From a checkpoint of a small transformer trained on Wikipedia: 2 heads of 64 (1 for keys and values), RMSNorm before each block.
MLP neurons of a small language model. Each row is named by its layer, matrix (gate and up: input weights; down: output weights) and neuron, and shows model dimensions 0-255. Each number is 128 + 32 x the weight over its row's rms, rounded and kept within 0 to 255. Numbers have three digits each. A neuron's up and down rows have the sign that makes its largest values positive.
After each neuron's rows, "fires after" lists the tokens most often just before its 100 highest values on Wikipedia text that the model never trained on.

L4.gate840:119072111055045194114121103124164136109149088100138132123170117128108164087082142178162134113143099099129160067187153152157169134167232099166127137132077154126139107086136144172070090210070080114162109127140121168172156117186137128167105115163153110159165125139142153130123123127090149150103140091147145115157143130150114146138134123112069100074106148075095131131146168188091098176108121168089103083149164071110118150158163084117134144144119113179147123154118165114212131185173168096148121160161174147135111111105121109109047096141117082147114158131138137058159155140111158146121116143120104174121084084162129134109146175159079110065085165081145139123091086157141116093134093107152145174121128092123127138118065165139108126197088164154121126103125114183121109140188160
L4.up840:128078167151110069134133114120097135167113119139145133123143121104192104137053198108135143124108120143171168106155095153144135146067147149174118160166129118074057174104114157230101125128085121150164174075159152117141125123121170120114118186179117149158098093135200163083144181127083156119111133086164122106112143152180101137138102118124160119087107121096125130116122148153156058190107135116086145201120098095084138135132133151106046138136159131129167150092174142115094157141147130114140073161146158105133111094121102095109126099141102122151130110160163087200123119138169160086136073128119123143116071116059099116061139174058122098081201149062158142139120153137129114117158131188127092095085123150105179173104072180107122108140094152113070142121089142177147087099178116
L4.down840:136124138106137112188176165132163183165116092127149154071111148099152137098144162100106118135146100126100103159141131170130113191119128105162102119104144148120145085097094128188075114164112199174173090110136165174150087073148113080136118111145118162095135099123104174111103070135111120140169124121181146118127157170120143131097176098192126122129103081082130168077152120084153138146109165158101090137106160126107135164101155078188123199150113146161102106090137105086084187107128110152067110158156136117143092087161156121170124135159112194148051143150139125106141091094101110149105134127168118184205139113167157125128116150185158123073131099094073064098094076158165184157161140165148090092096104079071180115096089130085160123100079175093093149079144137183104102100178097
fires after: ". ", ", ", "\n", "\n\n", "Y", "M"

L5.gate635:157127204084118114162129146127105178151127173113177154106093109181127143111181107110111127176126150136089078131092139124151115047087158054106100120098153106148146128111127114178120126114184178169095105126123132070124096165154126157147110131167111103103144120108122149097175168150086131155154107142101142133111127056136093127111115178112131168085113147108110130141141175230167138114099130035204138131058220111099141151091133160109108170141135099114165181163135112155147116148111152183080119101152097132064142115182171112150096127173123189138183194141101086115097098130146088102123138053111143196130132112109154162127077153142110155142142137096136097159078137181111122142170174121154139124104114182127088059136122108117154174207137111104106134149124089108128132091126152
L5.up635:157095162118137164095085114097072080126129145154116051090108108139138079142135128184186168096148161150107167084187107117070121105122086127098119148138116108089166128105173099104149025145209162113149146177133176128180148142119063149207155154195094142172165115122102105131096109124119101107126083157039118115121141105129137141105119135064140083131111136157177148166170080169123098130104132076169128120151199115118063101133120127111134140098164129102138131124087121190135117109129109158096160111150151105101183137168103120133197130183135118152135129165131098166106140101090158129150166110101073116077083114135149092118090155094158127116131172135037136132118118097140151116136119158174054118088145200139141185123163135158109163113147167148141120154134105123079149141182087
L5.down635:105101173130144163157161140140188171116124156111197149139105110123126145139137186124066174146116158164125146106095143123154145132148114102119086086108125067129163137156139109149156188043120122119161122086086200165114052085140157126077107132148083126112136108141131127166159131111025178143179128095103123126099130123097077101161095196149110162142153154130031138135166210210101167086118163057167130150118146138141125168110112126114127146128103093108139137113107089188133136112137131111134133070076122163132173137142152128156114148116150191148156122131127128110153110113159089130094079181165133085133110130096097094160133187143130136113147141063147117147131119150125108137105124143076149080159124143144181057162144142155163168091147175138090145115128061119127214055102112
fires after: "S", "s", "ok", "E", "es"

L4.gate43:181131125152095159105108066081133115109107094113160157128148148137142064137185129150212116141123118158128195191103133126115084175107141162115103095117133120164122139177126109118091037093127108170115085106115106168154119113182148124110075176138146172152118152082138116104147095160144103113149151152171095174091158119170155128151142095086151193146112135144159108082129087099113124094168138114143166158132152106145178055180188128118113114145141110111130106055103123076125204144160196105145143123113100107099147131109140151112121140089060174123148107060128111129107129112141100143112105129162128071098075161163155120189125097047114102143117127154083130049121109157074080143136177124124148131045126189109110137166149086141097154154102152143072117131118118161101086077201143
L4.up43:084159119131106162153136125138176088090135124162117092131150134172163062151145142166102096100093162090171136116139211084101142112122118145112157107127151106098109150130134153125191085144068172165100126114072119147135201119100106098116123126125124078100113143138105157187069184164092103124163180151148168179174177175137176127196150150133208136097080081140060180177128156158148114089112123120200084072154085119161165155158121111062146138145138119112092132114102149101166133097154117069103126109197125126090102119170138121107164129116174152109111149095125035128127142113198114135138109104167139086137188166158094102137199118140106085077158107110133116116123106125104121107146138126085133123111134102156196129090136099074108109107088161078080130125127139111086107162196124
L4.down43:152138117101122124143146064097111178073192170162164095142144119156126142128095119124107125165114128122174088134149206119137096127121129135156107099156092152130154109115154077158099111121144161104052129140095113195121177170128161117085165091135116086148110145151111111149123182137119082071147142118137161183148148089117173126170163123161136105160122122141118114131149083036139120128141161117121154138103077159134126147148158095138124171146116115170120177111130094109154094129144065125132132118177113142179077128155064164139140122062154044046112094109171123095090166037184096104076167118167133120072136182160166092114130198127096090082212116153090077130159152140124122146109113191083080154158150117120187138133159057137120102143099137144084177104114132126088089130123118
fires after: "sc", "M", "m", "f", "p", "Res"

L7.gate724:099156144102125112107137112137164082114131181122150102142109150169126193150128159127183106117165094047066117079132105084191134149134109094090136114145140088123140166142090171083138126182116142146146129100134155088108156142115195159156080120139094047151120162147177135146157112156108136089134114081136198066144158171085137122057178191107129074163084167168120163116149101127066146205144213137155110177151145132090160124119127088148083129129146183127104210136146081086141126179098105122101146096177105128141141097135097137138152145191142123066144133159172113107155115086123160077159199149052114086108075136128119125146137145130132110133075133111139134155102049165094102168142090124142145145142141154094105143099187154093122096113144171130145099127128131150104171123079152
L7.up724:115077146150123132121151160135164098147142165070133101195124181125116132182187115121125117125116123077128122179100077117160097205090114122108142122127079103125169124132105134125125077109180117179130176142163151152100154166163047130095107152120160062187175172116100114126118121162138189130160145165220092084182114118100145104118056150138114143170111122129092117121094141085150172114165123106137190078144131132137122178166143119137104195189148111157111143091129103143160131140157165162156081136178099111120201105073151144106098111085136111135125147152184118123185146142139123143047064095129153043077091144178123153090125141118184085103070148130152126168105157184103074115158129109155111187119101105143108132147157148134142162156100112138116098136126125195147105169127157
L7.down724:138119122108092103163158175123102141124117096127052122098202158160107138127109112060114067104104170156096111047116130173096144097092135130165131120104085123096135109075173126128144128083075137120132134146106125098035155059127070130180143124155120099133170092048094102179216139102100110162119163178132116130171152140100077078178123086187152118143130105165122108161128147217122096115139181136133111163115149174187152134104144102127138117171145135114149140130113134152179152150161082151118167162108149158179096070106093179096164112134079225117139100080164102152141159142115145158127168143112116164125084141178148084096134033129155118145114128171087082144130133167095101117094122144134137133171136113102136135073096116152141132134118127097147082072140110116119140105165155
fires after: "| ", "; ", "N", "el"

L5.gate926:074128150120118108100144074100104115052152120093111135175139147079082110156188078110115152111149119147223124157128177192132155064125135124107135144115153142147121109094073104116190142064139125105120078058106118170158179130178114107146170085098167118168145128131137177155130136070148182119217170189097084111133141041166142140124127164172137159089132116115083108071144155112170139104111117170143045169131092117166068135132129122146132173160089181105070150148122151156109136128097155158139145113139132182090152149113152131109138101096135103114139135138190149148152072071145126113153071179157130112082136158120136082114116079125138145111118152120133082088141105104083097123101148129165151190141144117165107110128090195147132076132129166165173081131148172117094143077119125
L5.up926:112135132117154128110118115089133140116074153127126065128135199135166192155099142140163112153109135209226142109119165140202111115167100148117182117115115084164133074113112144163126118103156137159153135110074048153172118099125096107065162132087122042151172153155124152142141134164102108105123129134090137114147139111142155133100110142159116115071167177126095056170187109101152127140082108089107113105067153126137161087138219164110178137141079177150109113089104103156065097134140138111148114099127176041060170126175150137114121135106117169105132099160093108167094157162143144136130074155160202142109132109139096153206070183130152186122157090135107094103137143076148158155119103130146112139150156103153157160135129110174150162110094141079106112125140175124086132114097132
L5.down926:098112117107108129112158110136131095110102142204149194175108101132149164146102089193139120098147161171137093157126128135154137149120162178157117093144146160143110171138165127090171139119173113169173121188090124145131164069111097167136181146102114147147091100139088106142131086164136080109137112072114131153108151100158100124075160076126141114117081073148188127116099132139051106144026113165135176052163120076186159126119106107136190082132099135195085083116110120178129152107115130103108143135135119070133104139160094184118146106124136158102166168121117097102126182196197136128049161110076079151065119147105158133143042129152100177169097074149152132143157112163149100099108092117145111171167087129110185098111126144114084136088125102125089113140089131081113109114115106
fires after: "C", "é"

L4.gate463:127105103134159116113146134116150055112142143116118114140121129076089083147131072096116086146180130160154169138146124086131029159094170103102147167105173119188098064059160184064149143139179132129148101164137115105178157118186150138127126164183107160167170151135161171099164139152061125109045177106111155110142139131119156111121123138151115107062138154139134191141141080155107152143143134211149100098139112175138098112106109064093059113107143149152134116127163077119099159169048105103153115086115162179086149151105109082108127115121191134101123101107115137156132120131071148156144135104096126110116131124152103084156114142120116105098154139049188070104162165153199157114159132061118128118214112143159125123127126164086180124102142126107096127070142125152161165123124134
L4.up463:167104171167077154152084167129136181089136083137131105119088086162197129116196121106119158179100112153130155123149155197110130110134158132039113085155045149130210152108070106213192103115113103115125152151153135107107117124138139105128141138045164107115143118095132152162134146118100162097132104117162103114088140106123115142150115151130186158152168116138110114137212137138139169122165112130093134141147141086150093162108077147120160157105125133129145148124107164104065117118189080088140115116151168080110131132175189149118153210103103141151178139099097154146133099119106138089115171113148173163189136125109106129157183116131109126153165150113195144171151154099125147105130192098070080140109165084140131175103174142202117135134157140155162122127086137124109124119242134
L4.down463:108152164132150129095097121132130170088109124140136119161147107215180088080122166199103100157149137120071149168086165138093185121136140112104073171066142115103156213116102117122155143083113095147116113138187150138096183127110108139077169138100111173135163108129163106208099126082131104111105177131100169082146164098144163155098126143100147123115143107150122147160186124086163121109099112154098088160127158100108179169094136122133172118167132139110078140097108145092085131172151088137100144136075149135136111080148134224175119102071131114137196168112115130183087117144076121199187169180169161161173109100115162135136110102078144108126108147127099139127141151141165091138097102111158114131150104137145087200125134138215083134156107082151152050113100146137115120063103121
fires after: "con", "Con", "on", "is", "cer", "was "

L4.gate622:086149153183154099109192125085108095104159184162136136148129202183150138137040169132091175110144152138168142111145118079173142119092171174129103141115103107121112105157124100113126089104146111085123144103105158163111070092132176089168109122143072156136163130160124109104201130135069109147122095127116139142205085078106084146137110149103110154121142093102145107163186167133055162083077190159090103147129151177151081150183153145123143126137138168125146178095233103137112099115129125077137167119124188122156089162180113115172131113172142127110192124097112082148120122189160109094089145127151138106112135109180182117166122122141102145060066122087102165122063126148231151112110137122127171135146170163113144121109129153138146086131135139135111108099168138152158160128098159
L4.up622:099089134157120128168086131065186110158193111154115116160156095099074139117159083135142132133112140122158174145138167093130093119178153109106130076114157071141089095090087154136120055134131111182156134076126110083176085129084142160147117095113137112159145097126124152107169201112174176176174152162134105133101081133126144176075045128159163117089129125160160148110150146106143057099173094175165106156111097117147082062080099115131075085163115135112147117150093103089139131071156133116191129110144133142163116178108107143133148145163081096149093139120145169169101082086171200126054155135130066131163077133168099125117165122112078138119056089140143104141125166107113154119125118060126145072131087120071091113153170123117172132164119104134134087169143122129169176086160158
L4.down622:071132111132181185172136110136119137115176126182153170125157065153139106073134125135161095076099119137143104138109105181094078089087082115164089124170130114097094106129056114121104158142150126189155100114137139146137089092123155122120173084150159110125123064167148149125079131130143196095050134076092130148183125149146065094138149126118160115090113091129128126147099185115087118080162118154131133200099132180166162117143135183129079087101132084165172145113130153212128128134150062112126159155116136109076142151068107130109108072126161137092151079128144082138105126121169135101139128110121130114098107145101097101114089113101203097107089119103135135120089157105202015065135115110158132115191094105117145141129060163100144143108110105123094121092150115209120161124143105
fires after: "C", "A", "c", "R"

L4.gate630:113107104094084163078126168116096133124098165116134173089121130158087072154094167085126138166142143168092113124073151183108114107146222125116145134159180121110149147131194142117175113110100138091097129109140167120134111161130132101154176061173132076179147163096091121125118166134147160149117178121145080172097177105081128109134148137053135139094136115155134116130108064159131159174140170140119196067092145086128168185138068109076135103105084124117069171105123046064087126079087166124116215185106150125118181103140073075164095075161135114146177104119190126143138143075109137113151133139121144090131156110166086083120123143078125103123116128149150143109177157090082118090096152136110085155117185091101104142140153095089115143112109155121133110106123136164099179129183149
L4.up630:084076140119089162124155114124132114169178127158146053170140143158136081107068156110124083090090126111107113118104146104144061105163137149123157146139153150116115115175137124103119071136178154084131173154141102186103037107076095120103070209148184188177090085125118124126111104078145131147077168130151084159160115114142156163132156095075118083145109142131142154107136148151155127117126087155129120199105164075131148123079103155074166147169109144063092131107073168141133137124157122103122105110119119072108100161173114103094152114157104179115104142115071217116177166153127076161139118098161114093209123133180162097128111126080082122152158093082146082141144108071153117127111147154160197111162065168172100170140151148111144131139133102095194148178111118123127114128130130
L4.down630:121154162160159071089180127073158102107120090093110175066107079121121110174100153139144120149112168098118136116174142156188094089098113087193095128111085086141174091156120138131103144207116169163184128121158129169151152161110161125114098145143134199108114120174093165105179053088165091103137103144098104062160145099105093167121112093109136113142162107169065167138145140141119163130112092083115134102119101165102132112160146167108167107105112104150137103101094111158151100117119093121121141067121136145171106151125094138156127154119174164122115119140118142110174158148145117140070092139229142156092189135125152150092061097171178109194125111082112123187137046131113143136104131191118109084153130153127178172158135211126111088147104087045085095174151132143146115128139119
fires after: "| ", "A", "im"

L4.gate792:121104104092092147132129135140115142092129094113133143170160162126157109131129146140066072117113127141122151069115081132176153114150101141139133074119181135130175129171107086114141064142106121074173165142159146089139066151195091121133141136134112086175111144139110184108080154126128151140122175139120168141129128122166172173147122171154110090092149177153088168123112123150085128124113160107105137109162137102195216109175178117085166078135142177155103142178144128164123125099129140143091120110131117084032128144166098134121143104121103100115123162170159168069153153133150138122087148139118134132106108128170180087104093091122165091137112107024172183117129184081150173067130109148186099154137116122098115049138086080116061139060172105065137156146109142114039176113130124
L4.up792:144095116115172066101113174168162120176095115073145136136131156157103100110112098123124102130118082084123089077089132080096110152157150183163083099128173091124109138087150207153085090099162126159070151149150100107152144167135085181148079117124131151139141113140166088094180122172156090135144122128129172097080158138150173122139145053141109057177108160146181100120122123139129157204131135145101133154132102150125085125143169148140081161146072128167122124125091111101138136086157219127136094178097106133165145101117144145052153128111098089103176114038113033146175131132114179108151163135137122141160114112106155102107160192133192174148164150146110113133143120139147182146102126138095185118114131136150086150108146153098097162188220135084153150062146151107118129100130141
L4.down792:157079131124087168146147150090122097136112144076093125126137134112136144084141095063120145143114147108142102104069154166126096095087195143148160118142130087152130159120126094099128154138115216095107164118137070118164199152160095157112073107097136182108136079135138077080149089133180095041100107147119142132066179135119120131127166087101115161134129153163083153063132146217132153152105097140164188145132143095086169136074140164148111170109101109177152159167081164183115125141091181143174164143103121125120109105088172184075108147065121131126051164122120101137161127136120141103136094156162142112158118134087128090067154174117147159123155110183078192077148120165137106126105075147122114158090174185123094083137146137182115100128227123143139160138098115128119131114118131
fires after: ", ", "and ", "| "

L4.gate304:070102183070149048128157179121136138127106092146124156122145110097110148158103137092111110106138117080126147127114150103163128157143156121088156171153124109119201102190109201083155104142116106141191159084109126093153153156100171101160113158148138082163163126121107198117104177103143105078176094051141073125136147108175073199143083137156188123126081088149116137122128077102189117078100091168103186167105105120117107127083116139138125152063127142143114158164091098041162143088115091178140139133106149116150132125197066132144109097165143126140158166161131138143152152122147145127118117118169119155099092094121077146134100099153130095106118123133143069207191144148171151112079107137193142147184122131101138074151130206141150146115110129143174141105146130131135070112123067
L4.up304:127123126153092169114095125177107083147198157167119101066117077164109131164149121161185095106163186137146097163127117090163151167100066191137145134138100166106179153071169128117134075089126091181088112071116035150084114120127132106103108105102183134108114209134100096091096132142131144151091117143127141140183132115124084121146089156138149156133068109078120173134134127215140151121118074151121153073133129096137142062149141110080157113110156161110135146041118158188127091204131146064197106068083121169169148125159113104162100115134101113096127123102057152139159065119146112103138100137139150167149188113132114151129120137095173097135083175144129136088128159109072123150149143107158154117143188117106133114050115089122101167130123137144111101130119089168153154124130109
L4.down304:130153138082132150132146163175130154148105112119091162177181129088177137137130140137088118132148169132107128077077140194122113149145120099108151159118147077148123181123098096112104145096120157133123143179124170105135112131083059106179125141149133161153126100097108145143170104097146106162160152132143106134067125141137157082106150115172131129146191111155199186119114174040054141151156157094135126132170090052141105114122174104188054174100184183146126143115192163144115104136124116152090110180150116080147144122109110124046169159151089115188083182114130138094125184084059098165107154118117070127143147146136143074160121096136129130124132099126089115095149156081117117089131096166048118117160144154131114190103176159173138127136172127114184159132199174161091136111122179
fires after: "| ", "\n", "\n\n", " ", "."

L5.gate816:126130175219100104180148143092115109131171101089174168120131103095072120074153127164168134145173134121128123163160108171188150131105127164129115156151076211105094138123095158135129106172097118095093090143156162055108149122101129180113066096131107128135055132109157124137124150129129146125139098165151137078100142161176141134120113126109179127122189066113107166130135172139070124063141100146064189113113164098147133151115107114087116072098102158097100132117115116119098091115201110082171181140216119147128131156186090133159109096182071132175109154111158085130158115134108148182076086135156182186103118176082146120086139097154128125178132165131089138084131115139129114146099144159061103124139132158161116112168111169147114081121141112086173157109127204180103117145165140
L5.up816:177166156122122109170200154047160129167195111129153181096148088115119110118106129138127187133068126113136078190120152138141155138127119056166138144172083114179134116191165197150173188106069100104132073147054062101157136114119129136138083128149080145143135125092032107122080123107097156122142095147136133098148129086147126143076179180109110142098107116127153106136123220120108142144169130112074143140172127112151113142185140162097147114098103176112134110142162118171121101131178126122085154177176140128106146152147139137112152137162074156156129177161162104128106100093157140147169058102133137193160093158145111107109140146142128120118041173146133130139178138190114077113094163146156128168118099215172134136118135157093109123146078120138089102091093134135152107121137119
L5.down816:098143115074171184104131099126198145146124104169130146141224109153099126172088157113160160155111126166153097205138123099113142144119096075126118090100101167161082104189159136131104125119172134116178131187144162096056103095122164102116146120133078151130172112129068139116149167133074161092116082123109073157147088092188064148135130097136153141132132134132119150152098102104114158152154136102101088093149164140159103105207148158096148157125154132123135107164183154175130157126107122123093076150098149140158129189184129127132113097110168165105106141140163111130173131146092118166140065118136115132114120165133079128086138073117149118165099072166175122114127100105068150107231079128136103142119122213196112108146106115083121194157129146132093120137178116059164081085155093
fires after: "C", "t", "c", "T", "ic"

L5.gate1021:108139152170159151147112117082096159175111167128066095112138131134120096066163142150139150103091119197093087175098148133138117121149140112174157163127121170177129166136082094100103134120078113174141125149134173124073085126060072095182071151124141085084130122146153186163155138130155150156138140107148067182118088107121165103069132145143118113134107122108123068168123082042165201112127168115162130145166165132145109066160085135090143128194096088147114105136130101155099121166125153082094208085100111107111110155094106171121129168102161154099152172117130126119055100150126095147097141145137111150133121087138140161148101107112097106124139051116161153094170095083090134104198076058156132106118044112119107141130173138097158109106144174135155128072065150134100164089098126
L5.up1021:068091138090091145166081105169145090129130079142087100153141152105114139107086132174145126150136100150077119174115168075109102124170119068129138072120141190108133134110163123103103159077103115160184090088136116152114130107113123109115132060110099112091157174170059133156097166099081078152080095080106143135088119183169119120118107110163135117159123133075094080163177074085150145122107141154130116109151096070114119099134103132061072122164111087078103153127166152097160142145152116120110097135048143078113095181093116139165134160151161135148147160166089112051128133081051102071094144123148111159115079081118126112096177096141165143080075104145146085086162142057085135098097174100093139114085113148112127116156111105128166189147187124123119107079144095164088155096160150
L5.down1021:149117046126167122147109173170109075087068152158097108163119157140106141147106116171168145106120129177123109119136148123166103112124148099099175138097166161119129133118161067120115092128148096123114126180121187162127092146078131139092110162168125115161169098179059165144082138075117102077121055086150055128135108125129136082126064156113104168164099121087130109154098155097123186081164153135097137170125089165096119159071141112081060101165128141099105124114130104120116120134086134166150155123151176112097095117087109105178157130110158142146081166091081153162114155184065075111109137128146135143118081110098120093176139095165114138099083112132158109147170108061148150198136116063097157185115141131087145140159125181119135132088099066087095129178126186127168119082144220
fires after: "con", "in", "An", "Con", "al", "E"

L4.gate73:133165134134131088068147179143123098160093135202156149137117129101179134179112122176135123149132062111072110160109157103155086124178148167087158126166139166157063138092070094114085119166112099138165052129151134129151164080145163112108138074148158098127073139094174146139171162097088179143112138125161183201156164158162201172207114079115108119123114114114078098118110102127134118184175123133124122121120144151151098119161150064100114124182075150055080061118194128155116149151147076132117119171130089119151126103171158121160143160126145104116124111125147102158135093118070130123163085116131052127084154078110103122087148063130133177104118101102141065112117116051100113167096188148171111166141175163104135141087113132124100125138079125126131119122148092146137163135156085
L4.up73:114135112149094089087088129091109126129106155174115040167083156115138142106123137159190072109100150151090114156130146106153057129137132110083107119181055026123118143125138079124140128152148118094130142140183150116083126156095107145186147091116121141166150138067126111127170140166141182109162130144130125154160152154117033144089148130079111122178092146172135089119158137135137076136060118131132167125135120180140114103171150103147169174123146133151170095127109190193130143141135101129137092153111182061128103146133199135121180119117110168127109183184207122108139147090125096098096154131082135163125085098111101120158119116073150146172127187122088082095131153068114188107086170152162144158121182153133182190087107168139138106118099103113160184145087080162142136112144132
L4.down73:093132127128112128080138124097170153191058117098105133214075122153118141124167158064133121098127132137097187068117187142155100082203150175065126197095110159166102141121070088114169146082095167149122057120137138142133130130137160085127086121118127116107076081139142150134128124110109124154121107164148146109119124099140143090173087119159129167182138146136105124126161108173109116183112112146076098154151143163125103122192122098081170127159113161076080146085092141148126120136146072134141138103126079088140088097073161170117136153128151098084110091148117151145182124084182146080121103126138115140087138136116095160145106157115135140104033122098081145162132132109190171141177186131169141167075087154029085119104127117055112090124133187144123130079139075140111150108128109
fires after: "H", "h", "of", "us", "L", "w"

L5.gate434:149091161179103108115113169135141073175140086070146175121151136121118138096089137166121118100127160175146150126189091117149165175124099092092090092139051146129155141075183080118092087151109116098142112126092166107090174159132112090161131120115152098135092128147140145110203154124160102181119110097132072177194141140176103107139130124180125065170129119157193167155143108127119109102093121184171110106194108079141142088180148150118112174136183163159180110137113088108098114128141126074149129131091144150137172116115154059156113149114081100075139171119122135158148099129096127100134140148134200094093175121123087106140221108164129144168141129096130155054129121168156080106189146056158167126163145043080130084145091105087153135127154171122188107127123120158123122131128098
L5.up434:147118141185080122151179092125160140134174135067128139137160152090077178162090142152142119070164111146102193072103072129103085212122130157054127180107118163089061144151109152146175098138155092077163083093166100103100136122125128153095134110156117108124133126128162135170144105124163151149112162098099131110123058139112094094110090122120115131168140156110074086158130184174183098071016109102111084095089168090151121118171152175130130159134137150108105145151157128223081133147158140108119110095144096163064156132103108119158127129130194119104092115203140136145144150139169162126173123146091120052181204123137136115097088102162143133118147069136117127195107119161111088126107144137137150182154127144159095125160140119114119096110161099158156094148084104110152120148091142
L5.down434:125078136099128081125107180092135121113166127107120176128167112089179072154122147215113179086160142095133177062115107117161169145137107095098076168129162127105132127129086154114162099097070096060152094112132053127124150079042173178094120111080162094163135084082175143173177159119122201136095184098089161143090153139125133154145160127105124084136162115101095127206104139095141127172103116113132097137123135095195089125076162135124123087133146118177118107111184159141090088124107163114107131074110081099090201102126099112111101128128192146117095109173063039148167087126170113116113143119098117125131117123141119096118117119129102115136150083145071135124094154184148126116068168144095165113147149128095105151135153099128109138134189133117185180157104113149170166145130143
fires after: "W", "c", "g", "E", "C", "si"

L4.gate772:151112078150159096088140121111177126127165123190110137061167115122150122092146090096085156131120090107102134158162082110075148143151113138186158095161146071147151163092136184109152168119131132121123086141158083077085109116151151090109134191116118137179144135107158117116165135124115148157080144087128092126126098151160093099168106141221144174092166137151123118116130146135137137086138189086103157101181108126170076110186153087178096158125142077148149087160110150132106075074144164179115156101155161150089096066178141097127130033150169136091194098128157160105185099110123147083109172144118079187118080168123122130177126138137050123153140189122129097098169170099099083075121121062152144122131100193119102117139099130202134166117153138139160110143104149170117156131140104
L4.up772:115137086100170137122111132152172123088117125188129120170140183117134072152062131074147089180173097137133158163118126117169159148162169057074085134120128140111128092112100153191173118040105092114140077156098131108150111184103155110150173091111102144132146088138103109138120194153176119173153139105124103133082113076079155133102134138105112158191143143171090162097112201180145163137127124180079156075134183072093148143095127085163163166142122158223099149104162127128176093149107130108108141150096111123127116153196090108131065141119173146099096124149131116145111167119092167087091091121133181127168108148107129189086126127106164131137150111098107117144133113182169186121192100092104088146129127158113140165138194172079141156103107196109108124123160141111067103135113111
L4.down772:128088134141103080144119080109143162092157161094102107150123140161124066150062169137126134158145144157088153075111118209117144107120129166168130173127083172126144087108107148116152128117101171141132196114066089172145135166115155124079156132131084127114159109085089122099173145090132077127100145125118120126113147084119165131108213145180078162109143088147125171143123119124051122079143030138122093115129153087082102129086129170129091163145147150174049175121100168139109151089090041147125178082131109148129073156129122146086125109099138153163165136110160088139153160104151140161187136090164156155158144096100145086168157127099135127097145100135144204148128111151090154133136029128105156123112170112111180102104200133142102131120133206117119112142121108173166126099148059
fires after: "T", "t", "s", "0", "\n", "es"

L5.gate757:141089091113115178080165146060051120155130139117092084097151156161108097084096114084128133079111151111123168174185142111075156157130164121075069143126147115162106146110133156095125107103119142089122077161093203120084119083133150084079135125168151144130104067127139133170100101177097148107114135178099138127101122137231074101150088126179103116028190100138148146084176091129156108171112130151186147140156152124057117120073114094141101202134179109112141109143141161127162194095150120143195148145103151101085121143131101128146142121117051157076117113121110192132120133132134148090155114101170167066106148111140101088121161135104129114154112157150124118170136075137183109129136099122072160127091147129091147109137129154125077114169108172181156087147146178121109134117138170
L5.up757:168105126115121092140093167093181136138114109112051110176099128125143160078179132145108084189073123085126111115150166165082109157067118116180104142097174174112168194100080091058170102101164116102096118082137091119152168086102110107201122156110112132105110043122122158108110109130161089114178144142108091157122100093169204155142149103147101178175142161091088136109163137112184150120136176119128124089173106164140106158111154126106092085139141128160140079173158095077081089138098140120142157138156095070128108131149144077125109181127110160145127138100102129154110101114122089057118202102136099180141103091193163115104085154088139143129110136161124150040131134106152091082161158143075117108186153115114148171136161092056118139124118161115131093094166090139125170121132110
L5.down757:145105137133136138187148107177135144091089114160066096137107089087063082107140114171113119120099167092134131141143114091121134085154194162143133077147113161129119148062155113114123057124149137125130106132096178141168148132137091108124171135163130070100113112120174133140061081132115143120132089170163085109156124164119115120120206094102066203099157137096101161099194096128152143107120148173111144122149153142174138095169065165167126150087166131139186115152156149122093165195152073131130123210119111104170094138125098160062106106117170157134083094118166129142138142162139088097172064110134085136110173126150102191166118207075112201139093135101085075122123125083108126121082102139066096100119154158087091120131121125145099150147060178127118160144133100125114131154189088
fires after: "h", "\n\n", "m", "H", "M", "Ma"

L4.gate188:098128111148151068171095118103127122094121120120149109162114171101170152141124164143047131136073118193095249077118172146160176111101129079131138122145106153134133123134121165136123172070120125098140135131100020125152103135130108103110119177140085160134143086176137122146157079131207151120128130058108117124175140103153119147148170107154143078083143105144151101094148127062130121152089137151092161116136144131170122028131163137149081133080167121093121177173105102100134094104091147125163177113164195131105155133108103108125130109153051115107161137105117187071168155113107088123096114173177163124158110122149167118129157132162119123221089084132099141094125152123119129093132182099112132184116063107140108095164166150164079120114143097081156151166148140098087133138079137
L4.up188:116123108118075106153144111178132094100143113128144148121148125123070097118158090058196177111126078114097134096112168183115197160167132048069134126159122137123126139077135099118162194028145120132133202123131139155130165033164120078100128101149126149110152134128087122122145086105120193124083073102158107115156075102163132144146150153109077132109162079147150144139147108117090165161154141145113091082168079141086124070114109121155107168086110162065057185135141157130148099138120130074135149106154122150151127207149167166130160133127114105170123083032131169120134162118095049106102126150086158148143052154126082139088154115159150153150137141112135106097136150151101115127155165124127134126162150101145136096180172129185116102163136182113135101175142096106143129108105156
L4.down188:119145058174139177125103135193058161127096154087133152158157081089135108135065148095120165100110143093086123131138131193194116171170101131103136119198147185106132079152115114092131151092124122121142114156121084133109144083125142133099132144165145122102146101122122133171096116165150177158152097173131118070157121177106094109114146091103120125112113117124159134102151146134113122130122151210089128161089110056214118052156090172110107136164130103114101171105124137130124188116132152125151097061139121159134128142089170146123088108051129081104139051181151155110163099128133067106057090165079167087067098106157129122086139112096098138179101147093095106077191149149148041165147138127154131156182151137119128064178180112135134141110116142152130136141127176130110118162117175
fires after: "c", "C", "In", "ec", "ic"